{"num_hidden_layers": 13, "num_attention_heads": 6, "num_key_value_heads": 6, "init_std_qkv": 0.0604, "schedule": "wsd", "max_steps": 11103, "dataset": "wikipedia_en"}
MLP neurons of a small language model. Each row is named by its layer, matrix (gate and up: input weights) and neuron, and shows model dimensions 0-127. Each number is 500 + 40 x the weight over its row's rms, rounded and kept within 0 to 999. Numbers have three digits each. A neuron's up and down rows have the sign that makes its largest values positive.
A block is one neuron, or neurons of one layer that tend to fire together. Before each block is what it responds to, as a language model described it from the Wikipedia text at the highest values.

Fires mainly on "to" opening an infinitive of purpose or complement, as in used to treat or in order to, plus modals (may, must, would) and "not" before a verb.
L9.gate38:555488554486476542532541488503494477475424532514549522577549476449442521510452481457482514449460491465518513571489524489488539421545484535573496590561428541533489467547447487483568479494533504561474530486482558471505521540486513485439500450566420502472519502442470514525468447453583435423479527484503535485521558508524447539489471576507515512487468482495478460581480534542564477522478
L9.up38:393469486511497504523473501465507482458531534458510532486515443492531457488518511447542618489396510448550471517518556464491461558436420541513550510485527508557487567503508478439546434517487453501463518458453515533498534475458426477415492463499517545475520583494513441558545467417443458527467566487447554490479477526446509530521477542529561518509436499502490532533429555558539505426547
L9.gate351:479515461567472572447507514469489482530481541524592501482479506523495411533554456453495572461469501486487422478569482471565498520515482527432531495494464511475448460584507522479389468461541501541558518519408425473436480442471483560502526562470490473432505518550483534505578487434461464547433553490442490512558483513515471544460514455522537557461450466522424464473505499555524477475466
L9.up351:500485471521506541497429488475494515503457499499498498534497489475475459566472543479508521521502542487495540545514504455416534488601541593469441508528589501504501546433510509512575503475568433510472474558545511517484522520404497536470492488476522487523471485432558524535471467544556544530485476445463501465498547498542501504472509508597542504480465560535557566581458547513409481502530
L9.gate494:539489489552508492510579444483493573562536485493483493503581555474473477604481506475495587521457505459469568522527481468505496505530487547524496528509481504596454498523459433526446487463531457457553586533494469537524463516533486475509507551438603453515488531485469534480462500488509489492507497536523405518466519460473481530543433523482501416528504525528525477470504491510509480492494
L9.up494:516542512573491492488482481503529501515470454549514516491520469471484524521527544418404517488438494503519475467441466512517556542444468628538509482522499547510491531509576472475533474515545455413454531593614430568409511527487519502501542458479558518496485481505561537501516514425476514561505491500497448493463467547529546472489510510556486465498527406464511475447547561488598466536469
L9.gate505:481454475546525550483516442506443492499509475528500469534529490558511516487479479445544549456508540505540517525488511459550493556630497606536555532558478544542492451541480507515491518531488510502564495482473507556455484447483524515533524545529531489479493444548453456574515572479479472577452570508483506499536495541468577499516546452529472428468481508473503513553549493503454522511436
L9.up505:417504492462515521469539504509492519517494440533510555461549481527489492572471576506499550484534492460539555447502552505501523449550468456483583493487595466466507488510444430571531471523420545491492499477534503482473507501469530514502516514459419467509535491569513525524417514538443525552490435517537523475484537547496433556521381496530477571527400502497518458479546453563477454521505

Fires on possessive 's after nouns (ship's, town's), possessives their/its, negators not/n't/never, adverb endings like specif-ically, and qualifiers more/also/even.
L2.gate26:434461471453567529464549466471544449522455473434539544565558491451505620454524436501531453489446444473562422495495556532469531471485537464506511481544562508475474541472421523481502521530492466548500426526557516445499572550521497559463472492541493464556486483447514468482546579528492492553532500478529539473511492537490483528531512511475455466543542542490436441551481443507513553458546
L2.up26:550502478575537526503485488466517445519492450504506472620501521516540472485505458498527460525490470447502494436484451482490550550498490548452491482607550554564381542521486533486485513530426468558492492545529518461525449533462474503460504486512477481528435377523552532460541480522491478486497538480503477476510454518514511510482515466512472453515500485475571543565553471538444543478477
L2.gate64:597544500488464513537579493547470538480521487480427500541531479483488501527497595437558523547467519511534423489544535570515466486512460573484529550464507519448549472445550502526488477545523567524605504491549453395552488547415474538524552464488452456421479466502473441527537407498528564402464438538550517529438541511542492501483500501478485527492544542485484461516474444455548451480480
L2.up64:485473501462514483507469483464485425486481500555454556491441482552499506517551566549492515499501520488546524488479504526487536495467408574563515543531495552525523459456511525486451477550496475513573517477494464459492497478444513491518510452507515461413472503461502538579424499548482544439515513491469530484536559535566483490520376532544460535458549544439478486508523445577456527423406
L2.gate69:523508473529489423509496481509553446515497453512405493525506490539499528573479452511545486485437539518554452482501430570454448492543497475457507525478459501536481473513505480457524514568555531501480497521495533502535471511484565435566446524538485523474550537479509419566589528499541436494418465509511591423464496476457515477491509451524441419490452525555510535507546558516494521548547
L2.up69:580488425496491455523463470523567463377464492534512484481540408507490493456501449508445465509499535501515468448534496503487515540504455528478528513547529440450458504435468493521485559554458474516502476472474517477486498527524510414570526454500433415494541503484480434580518545505499519460509528556483522490511520503468444476549530478532439518537548529530499453510471535483521517545453
L2.gate107:464531498450443478523512533538543506437511490466515455571527543477491479463490456451514462477492580492514532532583554502436504478486473526426529460471492527521602536502537498571427527479534563485485539572539448542536466497461432508529445474562554497483483479418461491506598522489516500467464539493452373514427527491528423468500530509485493509447540488489455476491535473406551526521544
L2.up107:410489583487504475498463535558515476439489476481519507577524497612478523502551535516505527552484569458477523468550446477542413498487499450471493552452496496419476545422559540537489505478500529476526507500584451464513490494452463516494509553433419503471497564504537483535513517557462524555471466533490492492424527550422490524510470523512451497487435544590554466462441458460513507554509
L2.gate157:498551544425517492532490533506495443515507560491479502558474549430496480536477476521521494554399474461454492511533475508587502465503479512507454494493494590544520515526566495460493496526504491513525502521579534563550469467534538484489470472529513513474442587528501455557537528458489486511511468452487563527544491496478437566468462551531459533507500468491459490511541460472478460554493
L2.up157:566554489554414570458449491536481485487565490425546526418540487535500495490449487427462477486536482538521493512532526502569464486479529622551519427519527550530483491502439478491406508457499511490511489509550551486541559588478500464500469548538478457473520470500506477548499525486453545521463474506472516464540561506492473472510519527505525484536552497534431505491474417521438547529577
L2.gate177:545503499532527495503503503428522507517438503527546479550571478530479465508564456470533510479571507476487390534526513489515454459490451495521464452453531511508475479406492562503552518477407517496497479565524443466447536546538526574498501483476468459512580445515521455501505492518413486566561546548448498510450425452494532588500449531523483576441514508414476436504504495523480454483506
L2.up177:533542489458485594497487469515475562541478486435484512426511532555523513489534495465507486515459548472568509564490416592581512499531444507419577479547518510540492419494463536443479569510444514485457502443466519491620535526512600499494496478462413489454515540512491485515461472507514485498497522517466517473496496526454458532473455486523504469520543482525494479521520550534565461517542
L2.gate179:512507481450492475568460483511592540471504498507557558484503551555469467558442443520484536471515533534467376474515524572516402534578477499502458486509534504503497401550509511529575542502491532466494489450484564500569521450561532439432433522526515451490482578484494530541520509474498480483470510532527430428463529501533537453475364521547538506507431536514525572488499580481449475487537
L2.up179:504525492500492481439433522506535522490514438511492461467453456542517467427556456485522505573449479520469525489511465487549505476534552494436494439552485453533493444550482483458479510491492584506507477510491523516497536468520563511463470487538510441510488561553460518515501582449498467508475439461525443464485515473485573535452549496550503447548489462566409529459465553541476502546538
L2.gate207:504521506464581484525476440517543456487602558437555461536539456409536469512516525506452455459557483492491486504557473534530478466527511434481503424453585568544536520511510480485411505525531560450447491496514509522540492444508514501588506458502565533476475509461487443459569487467483493514458516418461466433491533538528397485455499482523484514547533505524486541455492455475501557518573
L2.up207:443485525496483504482520435448617518506482473555495494442447516582448524620451488551541495519516512528554475484440501484578496520443507459537516500527507527533494460491475490485579514505574452486455485461560467485472460538532503415513559470520559488491466478415521510508534472528443444448517493421591465446550505553522503531473495559501489540538471453480548490527465401487477549593442
L2.gate213:507505525502500477491465482541455503496430514615517485541526501450576490461524492510523515475437522563561505508527459457533472483505478564537481482525505439575532541443454496504530437560513507500523531449590436528476501489428495550538526547470477502552461472482473473455446458579456445584502529501531510497479466516495503496399470559454549519485540580526495459549540535535541557473462
L2.up213:520431523455480549449510528450515583594458458515519519510524485572520488519534534458519539479470458449497494522532494500516486539468470445391551462445472494487463486485499507439520457521474532492508533555496509453531474403510566499525480515567465497410446546436472479506521464545435500499486490555622543502475489508504517504440529510473480520504539560476504517424508444510600542510495
L2.gate275:474504473548597488525493506498500482458442463423492500576524562498492512507457449461459507508484447523478492451571499491486482507496468516576531446481499553504511481523461526523562525525478504462521482552479523470489468429481527485510543548459426563554552557532433505583500524430473542570528458494495539506438520540479499444440552551524571512542487501415467441497485437549497509486591
L2.up275:526536555543447557548421488425529449505467520520511551512462486513519493541473522471465568520539558481537485547465555461481585480557457507507521539485512503519437494455445538520496488481474489410549501423497524473512458463543504536522399461550555520460485540548543503556537506547471446533453486412503503548571515493411469518527450515517476489435543526546518502533571475463457482496480
L2.gate293:502540447514427483540450574552491535453504464510511387571502494491527561511461483466454451496463459510516475447589480552474437489503514450530566513403484507555484493476473478530500562514501516444552536501485528533540561508530481419488494442498427550574483525476451478507527462473539572496474559519505508465463469498501489482516509560564460455503545500490526456414499505533551498498533
L2.up293:486434521553350475540519579471443515508569532533499490448558464450483476534475569435550432504529563462457523469485464488470522556473543581514534503520489503473508477487540479517457431472516505538508524460504480515502525499496447425513521441462519485507479477484488493488556498423467514570518515547501459435431458531521465452490501463506520457526479573463534505466468551529520457501584
L2.gate339:522430506450499497503427418481593469515518496547490468470547473496481603460503456497533528489488503507551476439446471530496536523424491515462445499577521465523437454526507571450521580591487479540525471475516454435514514504520524453513480486539390529553491529466459485533545489497411534465485447459525545477478512531534444510566515483492470467510551530512476492440470406461457521503446
L2.up339:477463544474420525571444482512526473483516468510514509442528509525483529495525574494610526530433551519447516505483527489443463524507480531508447446496529524547503481500550523447463536495476431525511482460572498428585515514523545484582522541477498547556501482515448468554498515460532541484555495485455484518540526470418553472529461469479527527450417529504508517440459439502482498573550
L2.gate360:494491515408483461474559506493495428562477520455491481582535467484519563514432550411480445497533540482488471518441521563525534483503630468528487491508486475535524524512499533491412469478448523535482483505495545501561502521461530527483476505524466566541414551557513436403507527404508503499536425534484508465479559502480563422532495518546493543515556494543543481518504482469523512450564
L2.up360:526487513516566543523510478527557517527496462476492558560482537423428495521515537563443463527513457492510517488463466490504544501521506505514525470508516456581498490440545489481480458462512486498457493456411520524515560489435509481518547480471466479482533468554502478458525520479525513438529524598450534525531543425517466534476486532526461564484503481502544527587459525515484472490516
L2.gate441:431556513511450481495478536526513461499509505492542522515541487483475495466472519475521502438490490556536504503553518535507527569504522531503521503541481517582469444503450523507564529581458482489509470476601490511518476519569577489466430538448420519443497467499512527525499451435447475497490449418481581512485531528447533458505499518536516527504534615552465415475480505481518491555593
L2.up441:468460565521442429509392564467457502548462482462570491501543513537545554472553447446492492494501504488512483479460456557523508437527425509435517477523545511511486526498511528563565487548496502483554554432492479468506555499460565528540480514486476505544504501545503528509470444484458432501461538507470567536542472473454551493512491451495503580549532527517558482541573493502509433534551
L2.gate490:470494546455530501527439456588530476466481570431389456516502501483469498495506455453442421582540440501502558528464511500492542419523496512523515467494504487543538486430503456504494492538539525525447500539502577522457489512522486551481424470493544528470469479535478545522535523477478484523470464516490509580534580497570481528493543564559417550534508484481489549529483536581566543446531
L2.up490:466477480480478509509398573541481532494572428482480496580480521481462483477545486521524453532472455501514504508457540472569527486556522495537487481502542418477481433529489465459452471546513554478517523475469527496578565528427441550549513484515545538555555509568475471479524534491487500513472459549463556514444520480585476537454513498535539535524581492526455540501561398436480500517550
L2.gate497:499523536438477495483509539496503445448483491576494494491476526487544476537552431450470524485469492535462584489448483520467474487528471454544540393477488507464511529528526542521682442484463488416558501507540509479504456491464489513535427496522542451461504560519481474535536473461473478474443470555526488484547461474554469576536529507417578482499520506487448492508523508535491472505449
L2.up497:442520572440529501412460544444516464483528486522500493513548567512563482538518485482505505531534488466488550502486535554491503478525496432529503478527558561500468517478482429415624456454495450501503500482506522480450484509497594481605467454536474457487483565476520466553565528503449419501440491530436530465507527485512520464495570530515524472485464575485527497534484476543478488466478

Word-final pieces in biographical and historical prose that lead into a year, place or agent: participle endings (made, brought, located, mentioned), the space before years, and born, early, late.
L9.gate41:445533445470513541468511489517536544605546536473505459451492569479510510525535423484517511495490516504500457510507502508486577571417485470531474485469487497536496494528534524453434478515532547443531501638564470519473561535467473447533465517510502484429436523564456445484520466522541441490448504498520489563481470460427497499517560455518514501464510473510485548483506529550563518445565
L9.up41:521570481497467481540470442507504504477496473560486528435574437545480434547510471510494545460500517497489475583421547622481447556481487483532504455543435501541493500540524458462495498474506520453508462527498533491558456557539549459487524524477477508523509510511433501585495539544452480504539411498558546519499486482415451553507465498536425484468554540451451576538457464519506453458407
L9.gate64:526392516483524499537510517559552480500578457506489508464475427586538522482507414568496579590497517503508518500488512479522488530507523502517447547507558509519455520520527462452515523535472491433455431491421543476504500456465546515519503513525484481555534518495514518559565486532452495477473445489539515545576582497555441468517595478502494587481524482547495499475501465465519542461486
L9.up64:442429471474533521479480491452562486462562464543503460478523502579420488470466502495533561592466538500469558527537490480472533517532441497528492531527558512462538435460513488523456483485489554530470515512522459550508485496501503511505463456568486557515514502457490517452469486544513568442456507509504516599491580557495440479475587527465524540472451490511458522478577519491476448528530
L9.gate125:456529530528492529455520514513478468504469486517545484551482446524463525521504537550516557488434485496473431465528527605464537413506470551494522515539425426447496534484495448482494541503498430624477466537512437589526480492510460458470507533506524512516494477417423500596511516503556514409499582479479498547529526507435511522375477500513503453434587526514536481532498468490548495513480
L9.up125:512525469475499543521511483511542500454461433533521425522527501513562438506541479526450518468564542437469484466552494472465501533506461471552520497491453493515479508449514486510539505526493501547410456529489440449443475548423517527553478470560517460510510547535447597500459560543567466511419530519537517414462526566464476569454483468509540527491548465469410546462489481475538455559470
L9.gate155:479572406500481481481479487504536471549489487522577419479505411445496517468561554509523548542482504485528423516555511543490463497509470441467521477497519460446503436479532499547477453562486454541454532545520483591499504460540459531495548545530530464458525489531443530534535545501497436503436474481503464492537536447466494482565564474483494460412525441529463500464503534516595454506549
L9.up155:526532570499500517421429517607552443559534528522507510537485460504465529494509465458472481510484510475535506523564485509505557464513439445465536478592440481493514513530486526459475487474532483561464488458532514500499574466492525479538553502586488547501454507511478502492481550485546496439554538444465472545454591550467415494423464527568497575505525458462457470525481529463491499495434

Mostly "not" or "also" right after was, is, did, or a comma (was not, did not, is also), plus mid-word pieces like "ot" and "ly".
L7.gate200:559519520556532478488476495546556458487560475587587478513407531520482567465445507412541515487432590495536472527533422522498521548529534510492502573488586455452473533549462469454602492477486471548475501502544537529461497466439557469538538528537468471526540477486557463497497461470477565514528521453484552498534486535559503502478501487530493477528520471568496489458509502475445513535535
L7.up200:469523523531503514541470534496538540541468425445534519436519600444563588557466469496488562554497498472499513432486501519482546565463436511477543477465441423546498495474495421515544569478544521482547515524488511488458546488527485480508427474511424482494489499541530570518503457459483529452486494503505493496488436471506464441431447498522438495461548507502536485531422496463526461480524

The first token of a finite verb or auxiliary right after its subject or a relative pronoun, e.g. g(rossed), last(ed), has, will, may.
L7.gate255:486520461453570528592505513512515503537507428570544546515529504530490513560537440470486552600552538553491477535506561554414527479547351483530519498498540523553489580519477540524511555547557433482526530455457503461482500512493530530494528447504513560490485506535504462526464519458546465512505480520536507476485507485504516576593488550543585506489563464504526477561463497538533452483541
L7.up255:517474502419529502483532508461537501437500504555481489454503436544545433570519571459530455502425459518480431448475510460531481524500451479499522413521521504550533511535522536545523508491527523514496448524569482472460502467608488523564554460563366477498456547577433515462477497536512486514464513495478519520499583532484436461535484492489444460492515464511456457459424438458463499478517